config.toml
vocab_size = 16384
activation = "swiglu"
norm_place = "pre"
rope_base = 9800.0
qk_norm = false
parallel_block = false
init_std_o = 0.00609
init_std_up = 0.0244
init_std_down = 0.00431
weight_decay = 0.022
grad_clip = 1.0
decay_fraction = 0.829
dataset = "wikipedia_en"
MLP neurons of a small language model. Each row is named by its layer, matrix (gate and up: input weights) and neuron, and shows model dimensions 32-223. Each number is 128 + 32 x the weight over its row's rms, rounded and kept within 0 to 255. Numbers have three digits each. A neuron's up and down rows have the sign that makes its largest values positive.
After each neuron's rows, "fires in" lists the words (lower case) most often at its 100 highest values on Wikipedia text that the model never trained on.

L3.gate627:111095133087157118061097160124074120112121151148081169148117136152130159199121134116098125127122157134136213108161123087099122095119152069121126176194127118175136069113088107144162145149134092163174180155151169186143116147088151159147114150090162167130079143152148064137160137060161117147113155148149148119089071144114108084105096122128166068114121056065163198079115106125165151151164137129167142155057099054138165163143129079098067080140137120125141136114121093112091140157167100125120165099089123069129105132156157093127090076095121135139099155153149145096175150085117093111
L3.up627:075124085126037090125103199126137182160103055094154106140151090126158119111101140142150083103100152144118170116106158103106148076122069113125145197135141109155065068172119135124059109147171123090181171131124145155161115197163134122154138081132091159117109016141081119119101078134149131118161104197117137052077129159073151111111141135139114046108100132145121158106106114105187075120157129113160118152131190084129137129090141121106143102166120084129139199139116131142155116155127061142125122127117093126174169120118135141170150114159193117090076085147166102150156116121168135121
fires in: "by", "in", "of"

L3.gate771:156119147112179092172123138121122082110122126109191123142087056120143127073149116142058167120139088092121120170159197145106128128124155151115187199143085115144143193125060142142175146126076119074087124195085047152139094171143103104078145191109100131127138049083106113108103071122140096139090122164144179091073144078146110147145180156053083124119151103126131124148105160132123122077131146081102079096186123116123172140117066132128165103121143098192208110111074120131187109103146124154115136147173161117093126111130105120138133111135131198128149130130149037089160105134162154078
L3.up771:171160111133145135103131175133113104101151164196048120180107135143114114116121083178082127079100179088123192170144132135096135125166090124133123112156133141102135082138129108107106126105124128068128151132130099132156126129142074075139147151154082163099071130150183167169109165133231063142119102167163155087092110092139149128129108156116115094219123210150186072124074139156156119108161151138101155146113092100112162138127125136113105123187119146195120155169105103102144092080116143083078131125152140152166055131138134106164128155125183055124195163129145125141140103108110062115
fires in: "from", "led", "due", "causing", "contributed"

L3.gate305:132110102043163137127128161149180180120126161132111120019106134147150152103123093146060145078161152096064097079138146179126136094105143194148133196123148118149140130124127081139151132123148089103150143211148076071165154147136090138134143165110115081061126164092120146118136111157183089152081137149085130182165070100150191129113178084111065129150125127148183110116104175073114117153160112091143179125096080131106124161141107142171134118112104132166111097144117178133145115069158181104122065098166152166135093138118095125174125175141079104130156129113102152132186146086157164152
L3.up305:158132127091159170134121078101191172137114112147122152120124113086131099113054107192109161130140121116132143093106142108118162128124154174159093143118161051179150157147224117176193057163132107093114170152099118173159125170110098195169114120123215131128115138143122141105131186087172163145079156098088097158149058123112124153120165136158129171148107212130096112101112144062104117150172135107170178134116095106119148079125182185171137114150069178153065108164061123112149108038145123126132109156145157102136175066126131165108112120103082136167170180125159163116086135117082147112
fires in: "from"

L3.gate159:101134065110103100112133097071135115129105073174188107129122176105159085124157097104114172141126114107117144101099114111122076132123122156143084164131153089126119093119134121133157135160199134138097100125093128132149103129093146151148134173139085122141093155099113105151125140116071132127131066129096158124134127134227107057141136100195169104104114150139111154152079111113146100130163096165129120138139083100095106151120133200091128130119129116084098140130202124123113129113140127126196174128088131111157117071163124139138120108159115185114087087109132149167091131081131113072
L3.up159:148151122039169094137152128114148149199111128092111079106087132123170157098186138051166165113116141116147129138114115160105095117116119152140136137096123058143142118084145171069126129124107138057143092196160102186141153143108112115176161122087097123123070124170127089097140070084152134081156120149107129096213035126147170145108141167145184149144107101110172113132062100113135133188119129129152136137106068123133041142131129101157103089106151100101140099089120140154171109110158140141162080145130084136106112190143155197165200144132083086108133155111159143099143140193109203111
fires in: "to"

L3.gate857:148177149185135169174101091108139148115105121075132094099126130176158142129076090133144072134112154137092105146132151141162140088095142181157153176129067074101122148110181080131113076082102153124123109148148131091170163107078070099134226122167078122118118109189181117178105116157117093185120129170219102073112097162107140115121137118114176105159123156152178122130128105147163158140092183108135105107121141117126119123133113164141102226130149082162156149165142172123173158127101151098160106143176107186198141064179103142139135080135081213096076081097102157141120134143086094079
L3.up857:135120145130080118099172086061104106071096111116167061131127110087135120102141100158133109096104129161110133150172098095124149108165142195092179149095129144077124147144132049091131089128105168143114139133174152136131099065091119134103134157124124117159105107144066169163104074073133128178146153119130138129136146098119103124121110135179194134147083180149082160148105152132092072132130139063083125133125113107143079115140102162154147161064137099158089170106178147106091142162143165150149105177165109143189094108132148128138092153138115087104152113056112132140071126123103127110
fires in: "for", "of", "out", "was", "among", "only"

L3.gate110:166066141141102213122137186153128092164146115168145111114164107125110080145115103147128110098098066152130081153142168106151149172085151168127126105105142161146052147173102072189138072153122158121089156088117156137129085106131136118102152155105074132125118127155154124149083102137135086140161091190130106114091158188164120069140164113104084158054154144099101128131169118120145112119163137159122151187165108118151131112170094107155121128111098125148138088151066162157121138147149144108168186084080141160153050161122157126210140062146197121159121152187150153120075121116119149198
L3.up110:091163085101092154122163125136143158107080118129125198156105120064126131134074078092092132124070121107137132074166149121078130136064138145185160218119169149129118145110115113205112178143160165139126124153078158152108131085097104108095108135074172109107185138131132103181106119168121073155055136106186115172123132131150128038119152099138072096143114076088149201069138099112135119107162137166118157154130154153072113067125125110133157168136178054123164122168110105073149087118176122143144103090146121116113062135137123145102151077154135105111113175165114081111086114138099141147
fires in: "a"

L3.gate716:135128202153148080137098192216143123124070093095102076099134112089090122141175142167153124149173141067152186162108130113169181144187110112140105165156099151094098159126162114108135087154132122093148166127178147156160141094130149091155146096152143079144146115119049118158084094116140159084182138085096139167185100165074115126125145174152118067096144102070136119115168151117080168113085178047151158074111132081039107126142097154219113143139143090146132115160110132108125093105121191124038144151123165168139117136117106130128144147082135207143100149116169162090178123134114070142
L3.up716:139145134100136143142090176217127172147127109101100109125133137066102085131154141053133124108137087171062133103145065139133087227138104115123139131155081171086134197105167148123152157143168132114131153108132142087160164120147125164147182101148117133091107166106140099192124130170136149132133083144098082160174133110068109179134139135169119128139165142076164135118158139129099166155080138102119178049081167132075074104162085161159142140159186126120120148104212186171130101105076145112087148141112141156103107149208169140153139140106116145109123083069183141167097081119123124126
fires in: "that", "which", "who", "it"

L3.gate3:182103089142140193152161058162122148095153121131081105100103141155105145122141093165136149083120126065083086131142174134140152151170068128095104167109092148133159164049150075108115132129141123088101103180155139098101058137081129143173112102162188151147123141089152167099121106164113133115166122167111145106169167149164152141155128086184098178100117209152134165100124153086106222144136139162136172175169147183105137144136110152114114112132141107191103165141180108143064158113072099148182180156143150076071161167141124161147137113144120118165109084131155135159148129130117113114
L3.up3:111148105205138158134143064093194130065131121178110163092125128129125141147154123151165143104163155127150129147108129122129108123067137104170061155092135095056115089110140091156165144129141102095090117125150170108177178186103145100151170159086134143110140136105168115109146092178183087120168122106144112126113172121173131094110146162150136181088089081136077153082154062130134148181092129133104117142131173118177123162151023170116139094080147100124163093112105164125064143161150110134136144137149137081149180147115150124165170124129077159091165072127115118109113181058109100099
fires in: "after", "for", "of", "with"

L3.gate674:145104117116114103079110142095104137128133157166072167164147130106108095127109122136097153185105109086202137142085106080184172143104121137173119180163126078118115103110138146163142125141120140110097130086129155152216107090190092175115160136147157154165129143070172145154170152148133111103084093189119115122116076132137168153163107100131112140059137139131120159147154145147131121110118094099112143162152115074090109145152136132140106098150106122084163154165066159165174075111141124136127156090091086120121143120131172096088138112084188116148124149127121130111198136122062197094
L3.up674:146146161137092101132087145102105122142133146160162137119146172154086116177147107180103144122172076118140101159157136086128188147158099107137104152173095155173103117113148169107108138096105034120131139163120120134177096165123092110156126149131127128072105140172149097137122125118125139133170150134110108085175101134114138092106135193149131163091088138147118098130179111172140145134127103120188152125082117122200137091136175192114053101109112101158130061185121160110137133100094166124104191099084155078193160115124135130127151125089077104029061084113120088147155118181146148138
fires in: "to"

L3.gate863:108056109169177148104186136135094214167178137091186141138161138108190184124142180099109075157089124183095147090139145136096118092101130122111107121137162138148099159137083072163090204137133115139165144161098091126179153136141178098092192148176112198116123165138123107141165116084134091114111164122112122157100074124160129062133141104138085121105121112199127051130121136134106151105110155098163214150094154134100173111122129146135171110110180156076144149084097115132094137097168109091156188148120161092100103120129094111136089151171086087084187086133082097135097155135152142128
L3.up863:126137166164175147082100114127166140160198125111144075117099121153121118191124156069120091108119114117069145161125124145124187106074118119157133105108086163151092172114146190189139138186115157127101138139135090136165108064123165121146133123137100130143099139134167146095088130152168099138173138106169076137129097121140112186141105124124128174105124121099126096106128172081102155173149128115126152153114088108128129135107109105109138139155078152112140103160157170111058191095177165124176089200123112065055126117120147149111055120120151144132125132089154135106107135150129092126
fires in: "that", "at", "attila", "atomic"

L3.gate175:129157128093152174139113123096152088163129104117188091134039110150081124138196118126157146107126118159130125121139103109102150141180137128121121127166161083101157172103135099152082136095156150107136084152150116126182105158081119131096177164097139164104140124126142082140135084106138120095104122108089132197063127122160150146118139113114120134141162161176077145135184151210119113086141104169165121138136105090123125174108115211092129187168135082171141125182202172153117094131138081102133066152115138113166100070115088116147157147112080137104112083201127126101124084147114174114
L3.up175:128103085079235113131117129107108166127124099157110112166142143140090172171117133125094158150116160125114118123130129103189137135132115120164122152166102207100081100108118092103153118151108132149104164171154112068070150128123171070154168109189096114125117093134218153132153145125165137237119154168145080103105114082177153153161111184102168134087092143137159137082108218195066151114108134104138142128120179172195133166137181097109093105070123128136098128109124175172111142184143108116153148090161145114106061154129156124136128143110124115067133131199115156122181128129076083125
fires in: "to", "received", "by", "for", "at"

L3.gate795:146167135194099129142137164158108123100182115164130057149179158106110112110153132077175153119158141161125054100160139134101104085121124099120139152120106114104129152173137142059147106114088128117134155163105131155159141079086103125148121136172149122171144115100164158126104110137078187064157088167098101092105098111147153185097134117137110107126163131187125105186131117140132146139174129120124083109161089062100154109146132124156094150096133088113137145153119139146095144170085110168119082093134095083149144110120152092168163091106195082126126047139181139148121124150129104080
L3.up795:124150112092144114153106163160157130116118108130155143176115170098120122089091163092134119146072190161117108115141142147091066141110128096096198096067133125106124163178144146085194166122140143167147092165165166160079115161116086061147108109137171149150129127146166100147121184159148195143183116159098121081124126116112150153143200109113153044115075087125098170124181136126144104138122139145115153126100125129072098113124099124073140178105108091114111170137136093121114191095084060128187128114221115145096147137102172123120087157114121142105187126086096086135207091124141128162
fires in: "and", "or", "then"

L3.gate234:127102138169133143134136097112126141124135134111132125125118125161119098098167107105164087097068129108111150142166101143155133135143155142182140079159106138105092145178102161100123153174147109113102115107103155126134102180141139128105157109147138146148061128059110091146124087117119097138134140145168115118098150122110097123100131107121097175094151132133078112127169156097084116090118137179110084170120133154084154167104150119099095128144143126183120129176065042133134177098162112123163162193093168130084103158107117131117108121165141114122164151128106097111137167191125131116
L3.up234:088143054142153077133094087113195061144089130120161169132059166133092151127162138107146149157139154073163076086111105105123096121100153131084074157145144104073209170091130168139156124123165198132068149145125117054122110146141130098134098074147114143097106132139141126092108165087153091082109120121131119184116151135145123154118102141164173190113147085118139139109132113089105161157146114159083116160136117162145103113134192143141139088133141125154084057114187138108139097113139102134110127135159144162101116125112108093108084055170121108150107174110082076092097166112090120157
fires in: "that"

L3.gate580:093043120092147111091147130129148110137136126177127146117128108121140096100110192193097107123133140117134179112107173164141166090172086073091103160145110130164095094125106159131158140122104140115145127117133110017112132104161148131088092130103253115109069107103104135093113156157151137153174102101184089149168128129110095137116144081093118132132120119175112088169193108130181096155110072126135185111096108172097127163081125168119147100085138135173102106135107109084153108174152099176098118148164123163188100114084084119116144121105118160142190149167133121113143164146125124087
L3.up580:183114132103128170107098130063078135161182162085130083129135149141124143144160147171096147137101134137157117188086181144101143089144111098035173084151120099096117086143111115090145120082116139103099090108130109072133093132137132060197157099125194159131150067104108162132094106117180144140104087118186128109142116091118134134110157085136169097125190205190067098131106095109133123093095093106146131131118076150141128080111129174191190149068143124179107091195167143088165091157181121122183136127090124133191095143085116128093111181087130124162117120158106089062141157118103072142
fires in: "on", "for", "of", "from"

L3.gate817:108189113111158141116107207158155145145145128158165147163141187131143111063150169025126088143119175149079135163147126146157165161133135133151133163111094125190142163135228118152186106164133097107157135130133182123139156159146121140116136111097108121126111154099102144139098122152082148126096140085108124168114164105064142170110141164101121212134081120139094155172150115154165151079099128082172089126181129077079145085090134098108114156108178139121087139111125120144151098081067160160132108126156115170172052077125106133099147131164176161100076152092104152114148109182147137100
L3.up817:148173136090123154127152135131184175038092115135088103130130086097112121127133178129184168152134089113114151096119096115092114165115137077103088119186166097118085140095120161102111187088120111129174196203122096096093199075156114107146144145180122135169132104120084123102134176122097128140152133099108176164128136209155134139148102176147161076093118189135119082210090129134134104088143096141137116140103106119136089113163129136160129120140133060114086073055178133172128141198149170137074136158133073117117102120131089118117151161132131145138162197164112126108103216144073171078
fires in: "of", "in", "all", "the", "mi"

L3.gate36:123151136082203125131076137130090103147117158166100098137119155093122140136093191123161059121129149167216084153143141086124079139127091177113102162158138074160124142079129099077144078168107151134173088154126085147165127147141083101159133109121193128171052096102064143158119103153150163142087183142080152111193148129126214121117151154116170111206117125108135130177090112187089217114128098176146119098120123127119155111071121104156138132062133118123152134133113115117078114157143132122114142090184156160152142162122149091081134179066070081114186200096153145133147128152063179151
L3.up36:161087055087120075131105142085139119101089119159087126125125128160078115123080137084154148156141151164147164158101094091105092091122078085169144149090093135079136152121058137118104137144136122167086088183109120147162172152157157108136142190104164148120178195137153143124154055185090091110146178125125118120123132101143208130169131128159133155134171144121169126187069122151106112150129198081126108087117105145166098255135076163153155187105123185081101099154098094096154151069135141180133090096131115154135090161133148108128112123143102187136152117170147148119147159095133112108
fires in: "of", "for", "the"

L3.gate527:149127127108156085127105136131164118109159123118121206113128184127165114155179152119087093155110120097136119127143144156115164144139135117108076160168074075144124205112126168133140095155141131149064191067132150087203154125227174111152162166105124157137120146075097129120130110083135103128166106125131131134152210124117072103162118066114176162083154095125158139141131182049106165121204083148163123035186164156111074183113089137102138109161118078132119108094156146147141176118151109184172147151130151121152100143155090090121083128152079074141177118129161121156153076166145131151
L3.up527:092105156065154164083109158081100166110117130093137158168110107127128101177117128120172068156096137169080094119143105143134141188155164125093131123060094116159142148138131165110158057141137149182092133122132146138183137108171196152132126147123187175106138156124122128156076139133188150162110152109151117156127088098106155114100073073141203105125129126092147189174140197170069170137168137169148092102181144158125085159116118112145169128122154128105162162101144115165133110143139121202112113113175125183084097165154121175156154146089079106158084207116091125158100093119192137139
fires in: "that", "announced", "him", "said", "it"

L3.gate657:148147115107124151136162134113165149150140126101154161079131124118143085135154199104137134145128124167185182154165112139148085108090133130149117116147168070129138099091107152148136125119122168067133134153087144109152108100150123128120147092137146126135137131176101126065154139096151093156135146156179118208100153115103119110070063101152084124152148121140154088112118112115067176099176205149111142126086117128165108137123122160157110010142085117118145124129128147118167170121070089101140115099079153120151130105136120158140139100079161134117105137142082176147097138118090140143
L3.up657:176125139140115146158109157108121079141113088112128156113181070136118138132092086182103069105117081135164059104088162095141138115098128123195097158163119140204098120078115155214064146144107156119111189067093148131160136155147114152106138105131160159115081181134128158167116083137129078152110123156154171070166116135170100121102174094135127101153106104084105148151149153084113166176125185142152115103071124090104070085132118149172150115158086069107072161236142163074120062103083121090165116135115136129170138119167220143125139095141112184154158105185112123091184078119172103081
fires in: "to", "a", "from", "with", "known"

L3.gate613:113146122124145131072113101070161135108151169116110151098151173157133096122161171117069055122136153155147108113136054139091128134171150110157104153133117137110115169082139193187116118135142118114127099134130155092142117072135133181096119145074100098103138139092100135191157155112147104094142113117071106194191157148155171151081193110134129114175117219158118150065111141151111083153092116133108108130140084134115158130142112080154101121097165082137083123091145150067134141130109125106148141144141113131116124140143138147139169132161151167188110117044144214125152129112142139116
L3.up613:118148130167135113133106149088110129169092176137111163171130191143098074091187123179099172132121141106142168133128102107111125118107129121183146121085160061177139135126181094096100113149156065116125185097142132145161145096134226111130186113153144125097128136088131114141153149143174074125209154119102129168124072200172157142110147096188144096149047225191111149100112111111115209140131114117128110098119091148133138142172169088137084121097076124116097161107179163184083149096139188147187142111176103147164130098134151102170102131131084109111102093086179116130108155114114152122
fires in: "of", "for", "are", "including", "like"

L3.gate439:133159110061202149146167119200114145157088135079099114074105132144076170134153092101114107135103104149074126142111122167115156173123123129151171091118187110168163104101163099108193149090150091132135146136128148084160173139127096020143132138106160130127071077129138110099102061114102138171108102108152121107097129137163156119162131095058139096057169139153168218135114119101141142101124151161125111096082068165080134152213123107137164176153141179130136156108099082133143162093167087032162166131140182094091115093142154107203120125074136087121087120163114111120151160142086098143
L3.up439:142113152124141088110129138120156095121102154160141154166169139163123117148093113079153105126065121155086189122137120119131131114097127131113081113207163111138131107068159129089057217115181140086111139073186120161155115118134101141134084164135133120134145116139112079156161148123114135141131136175100116091113172215081169109130095064110075085153164155118114157059071166143122150113145117162127152118144096118099192153140118134145142152163130115162105150126197123192096118132095064097117156114137097157055099110176118080170083105124172136133130166119088096117070110120143108171
fires in: "in", "through", "de"

L3.gate526:096190170143144091132128152138127106124125087176145154170155136092120140157123135145157136103120120165119152143181158124153196207171126146168114090121170114090157144097126117115117155108123139107144132165132090116153075134127142111119155151188156124137065113121087168116089098123168140112158127140129128148076123154159150047115103106132076150171127163114121129080163118171150092099113150150136134117066166148166148127126107085138151112162146117176127158099088086144134134094091071102086146106072130097114061158145177121181176054173125104178146179114060105080096135148090087113
L3.up526:110148117090171120152100119158084101123186130148107149155091146157093093148164092127154129095105152137092147150144163090077164095118079149063150139110163109122148087114097104090100129168161090128142148191159140179065146129145132108147137194115122100111150118109124184127122052098115137166088166155121164139094139116078115115171105090152164124142126112119103159095127108100128083084103112161104145116152142121070124176110127108142139093193147162137052157208152110162152140116135136146137178113110139154110118147153092112039165091219165136087099160155108083112149105139126160092
fires in: "in"

L3.gate131:136115135177155122176092172151092152122166144155155080146099144096093164072149110065151099077095078129115118105146181146126134107132183146123082186185118160096138115096108164191114166200126106087115167122199123129104112154134074119144081111127122168070159140133082142191122065203126093145146114103131132118148101152128139128155116180153130205118208075159159175116111130119132121145130091140118105152129112094106082114144092155046101111170125071083120102158189122133141139109086142076075132178104115110103077127081142153184088162174168162112137145127120114106111167107097149136
L3.up131:105166118055149087147105116114107125105202130133150100149128075129136210130141093089143219092128080096033140101129156131164142112124116127147067121146177100140118164139071050107105103068143111143123168145126145151115160131151100129105091184146116130173183136147144121074139111141119111156128096148111202082150168099175087050159134111142128108138154122154153145108133163095084130181134132180188115161169104160161092146114140128110091112130107117125113122157134128123169122083149092106173121131073123140049098168131116096148129144166110117153204106113074149163127099090112153094
fires in: "to", "a", "an"

L3.gate447:149131108078135117150082165073148124154125119142098122110129106141182174192157115119117195105105108154113210118112106131111096163162116073155086128115145157156192087165113127132096144139169205084163138163142154153183118121140151166120110151091170165124093118123136114125126120092138157086105191209147105161134155095118086163101146090179147161110143149075179198032100101172101141134226128173103168148125116145129129105172104130111118090163107105087094118143150139165132100130121103106115094134055100111144169183114155127144068113129102137120109171122137064078132136106109189151
L3.up447:167097157159139169153053114128120148158140098111135137105131158086166152172119120078082110134169093098157141101120123147154170158142094141137116085085165144160171104128137143091104114121130183085146113088170143156113103128158121156159139146088137086073118125136155168095157119109138131085107154117173142104121095107085128142138184199167147122135138108145162173110140148167102140155203138114102135085098137166141153122135129089073102093180173080068162118099130136194121121156107138102114110048130195140172141126094104151091106158147102196108083168098112098129077200162117143109
fires in: "to", "would"

L3.gate255:172146171128148100153089077139141190110124165149138149107143107085087184103120097129094115155145139171062180070172120158100118144124135112121086176103112066127103150131113153088160133165141122110104128159128093105121138096105138116118146143091157114124132119115106110140112101112077164176145182148116169147079139072144143110139127131098096093113120116124154094102172139155153150103101182185137135144123125129158173146140196145139101132178115057152222159076122165119144078106124139142106107135038064099132074060127149172149158159098113140135078122132129094127087093150145110145
L3.up255:181115092116120116108114147118185141099120215127140185099103087109125148137184184113124101081112153201107153118128119147136126141118149156136066174168170087116057080144127125147128169144138132093102104120121105097074121091192093047064070135099132136124084136142161087173110178148098129141037180147062161128151148075110137090138096131098116171086101102102158102112104100111113145156148115153132101129116174088115127129130100152100151174162164133149172181118105116136142139072071099109141148060103113166119066141194151116092090191120119111105084052155127115121170125109165075086
fires in: "into", "in", "from", "of", "on"

L3.gate891:143125053173145112112147098140159148080171132105042107141093152140157148159145102142154148167084149099116140097125116120136155157092074141127195140158161157063141041145108107185145130143124096119186092177095186135158165079095110086099125123174092148119198150115177106190117186138127107116112186154117113087138097138113134128128134124127153083229093166093174038049135075085094122084109058159107149088130095137055153107107148102110098167077140158149154143115084128158163117132172109121128130078093076135131113102183182111103077091075092142161144113108118119120168160126123094143
L3.up891:109165130155126143097127198166102139091176183145035067086156189068150135119080098098141100115111113171149150146193082168148135171154128148185105165191140188129130121091146117145135110135189121077141145146066152148168135078075104101153127186166110114126130135123152159161119125123134183153182166154167103135137142180153148138136147131070152115160114094060200132115097134114151090167123158127144154144084086089104159126118158119121069096162129087123131152125117146183174105095062145152085148142119098179102125070174123084114122169133185158122146135178137094121162110113144090119
fires in: "in", "of", "by"

L3.gate586:105125095094174075110078144083131180132107127104107077073086128108112048122137099097118116173144109093112149106108141178171147125141076110145160132176120129143129069179084169141100101148139130134088114150126058083099107152119154134098135148183126127093128126099054118128132128119190134074137109080105113124111115125139093164112149092115159060105136147135197174122149183067108115109188111095146118144077089151083080143147167103171149169072126089184142088139113186110130131168150124102163063148145159087115134171118137197080096112111129146135099103154100154167145107130033141084
L3.up586:175175121113164152163145127130086143106127103142142071088155133099105117078098177051183182169095111096121105141153082135117119130093083138137159127115138192152144125130146166124078114135095095083149151167167134143164114159149115094137148066197119176152161116132103151097156126157092056127145132088124145108094138105079079183091175165178122077074081107066144141184122121089136145145190159085112146128137121127104117150046102111103104136125169096098088128122163161155136163108116150078095159153143098062109153185045135103105157127198148073159119151087110141142123094133084096190
fires in: "and", "while", "then"

L3.gate536:123131071204121065156129138108156111124100089137113178124134128124085160084075106129128129150160137116094137101160110161111125157096160137126106154119173173132123082104108063159169071137124160188112134156153124100197104158138193213107091166114136140129096144148121117150118125156112128129102139071150149153088147063195157081093120104126122125099145079087146175167127141115096166172129110142063120101109179120177120112112118147086138136119183150104175160129078100110168105152140154145148163090141117116152097059168147142153112133134102142106131127175150104154145125183062147103
L3.up536:155125141143112122092159108132164176106123154094139111116126121075091162104166170157121160110111160126070111132115129181136155152124132102136138193127152101169125154131054110140144119104128123162088088116136105144140144178116184201126135164133141171099111124098132102174111111099093176155099120134114099168119173066129164118144095184155124101136154086134154162144168116117158159105108105167102119106082143112136078128118162133097122156155166180103129159160008099133173125095097117069109124105182159132133113096143165131182164116101065140180138191146152164208096135075046124105
fires in: "as", "of", "in", "a", "being"

L3.gate83:156108165132165170124154176106134075146156125137141092069188113110177109083100143183136169150141130096127100118057134105138086086097129181131120109132112169153133162177073148136226149056147160126171159202115118139107090166104080160119114121088073165089150150156160123196121118161086161148132177150113119178167125092182156133137102095085136146118132163165183075120155143118079160134138157109177080217188124078154139122049083169178120135129144128147109081095140148086112153071168141182131097085086134145121142094126146086101186112099115131118116103150145139094123141122108118133
L3.up83:129124111114104163090106119094094114113104125088162028107158109078138063113152131104142096105142103131127114152046058121089107166096120107113128093123153141115117113127148124117232159104152139111086130112125126153120081066146064053143128073119089149110146184153107103149158147179118168089133094128142056151130122108182176127109159107101118130129124112124118073112157107150127150123214154106134091139108138083155138166076101109130118187123139090161111121132122107107084122117133129131142163085148168175137127171141111093041173139107097096138107064177109141073161164083127091124
fires in: "and", "or"

L3.gate187:103106157153154116144116123153101128090105132131121093101109085120100112159126108151140151135087088143040222142117148106146106058068107143131127166129003162174108160144115111100197103119146151121167112164120096156123096132144129123181149090127156072105148163196162122124143123187108084060098105143116172104109103147098140171129083095182199082157107141114138129122149073130139044220153137103119109098158132099108101125162144127191110102172157132120163104115158205181057142186090164132102104119045104117101102170164159136140104068095159127146068097095118150176160127162070085099
L3.up187:125134109133222161127151141132172139107165134060086172132184189112093143090124158075169083156128097113193120131100064138166142153103169115111134139199085183106084160148105129137143217063120096144077099117094137122132126114165206169134215189099151065145113126090087125173102143079171170158107119073149116140151126133113144089161108172135062102119164091149059064144137125094093112135130092144125137154104150145115136112151094121137116152136131164147118132126140148092104076155098144117167146096164118129117107170102166148146083180169182108176169125122119086113065115122122166150
fires in: "that", "which", "what", "only"

L3.gate239:043150155110099158169168085148087118144128131101151166092150065121126096140176092121150177162083068110136117113158192190130132093114155197130121138156155167090162114177144142116099142069150166166122108147149124130121103183118165148094122114083135102086090111079127136097131159072130122106094176116150148132136138124175156077124092115191101086132105172167093122098165151166067169156107121095131116128124154172109186189083075082122106145129095090193104090164127123106127150127147127104154104093154129128171149136115108144183065170207133120148097134132184093133173139126121138092
L3.up239:095095115082107156119196091109133119116149134122127128151147140162201125101160154122179135034115119189177080130150206173136137143099156157071104144102034148130142131082097090133085139106154164100118113140121151129171162136102113104114161152141099121081159071108124137171111147173139105199085152183122106197163122121109139168106116180111129148105084134153100098132118135144144134179120118176159128119082150109140124147147123074133107104077139115158113162176124156157127085162098123102184142173148114090105120097177116148108169063226130159115163093126200129173074171157121121090
fires in: "for", "after"

L3.gate134:180087057157141137123160127122188137113126128150074126128063105081134169073146173139123071134155071123220106151160128081120111148135114166074153122152137134145112148183194109139142129180130156074154104139080155114167138088147138185146151146148125142165133127176119162130154139121186157089165120139149157130145073113124142153089134081058176162103114148072149149141183143141120184090137104168114111137148138140126119131126167139099132143117166112160150157145110115140186119204137152104156132160073173147172136088154151178124101107155132167104112164137117106095186107110099145125
L3.up134:158122148103042171209122122144092115099106165157108139125161101090134090115114187140153123131137122122089121067143141121110142114049146139070126143071146106104179157144108108120120147086126134135113145102123137108079076118124084112185157121081143149190133058147099108095175177093105200133115166149167161129093140108121179186101136183037163152124170104183134133167160148155140124189107119163136058148147178104112127135130094149082094142071082154148106149171158151192096116203186145118153133110097144120129128133107092135136150135142112119102099141134159100099164095172139112145
fires in: "to", "between", "from", "with", "of", "throughout"

L3.gate531:094132093109143105118122066127172120118080095185157152117154164154138116128137169170099139151162129091115109151148110120162095135127178048130125067077112084108153126111046132142157160142145130114099186129159110142196142202096109169110085106094148152112126134093141118113117127126176157020121168238163112164093157100194137063168147141188173211137088112139140155106162103118113119122135089144148127148142165119152152117102090122110140142139202166119092118145142165097091057106079104123124129155122146113114162165172099104139091141170116097166181120110100090116083148133140160146
L3.up531:133074191149186126226090115084132134104151158171154131125145159095128109099119112142173112088173130070137120117143101088126157149156095111143155144125073125078194164138176175146133143128144186062137105098111148109102135162140071141155152100128182143177125124168144103134147102118079160145114123132147136066138095153158181145097099154170142107149166129102157125130149120145127126110179138069174167138102161113172173070096159107121120079130152149096108133147135125165109123133130145111186081145101092113157104159097177096157134126147111112113173168125150120155092099135100088124
fires in: "to"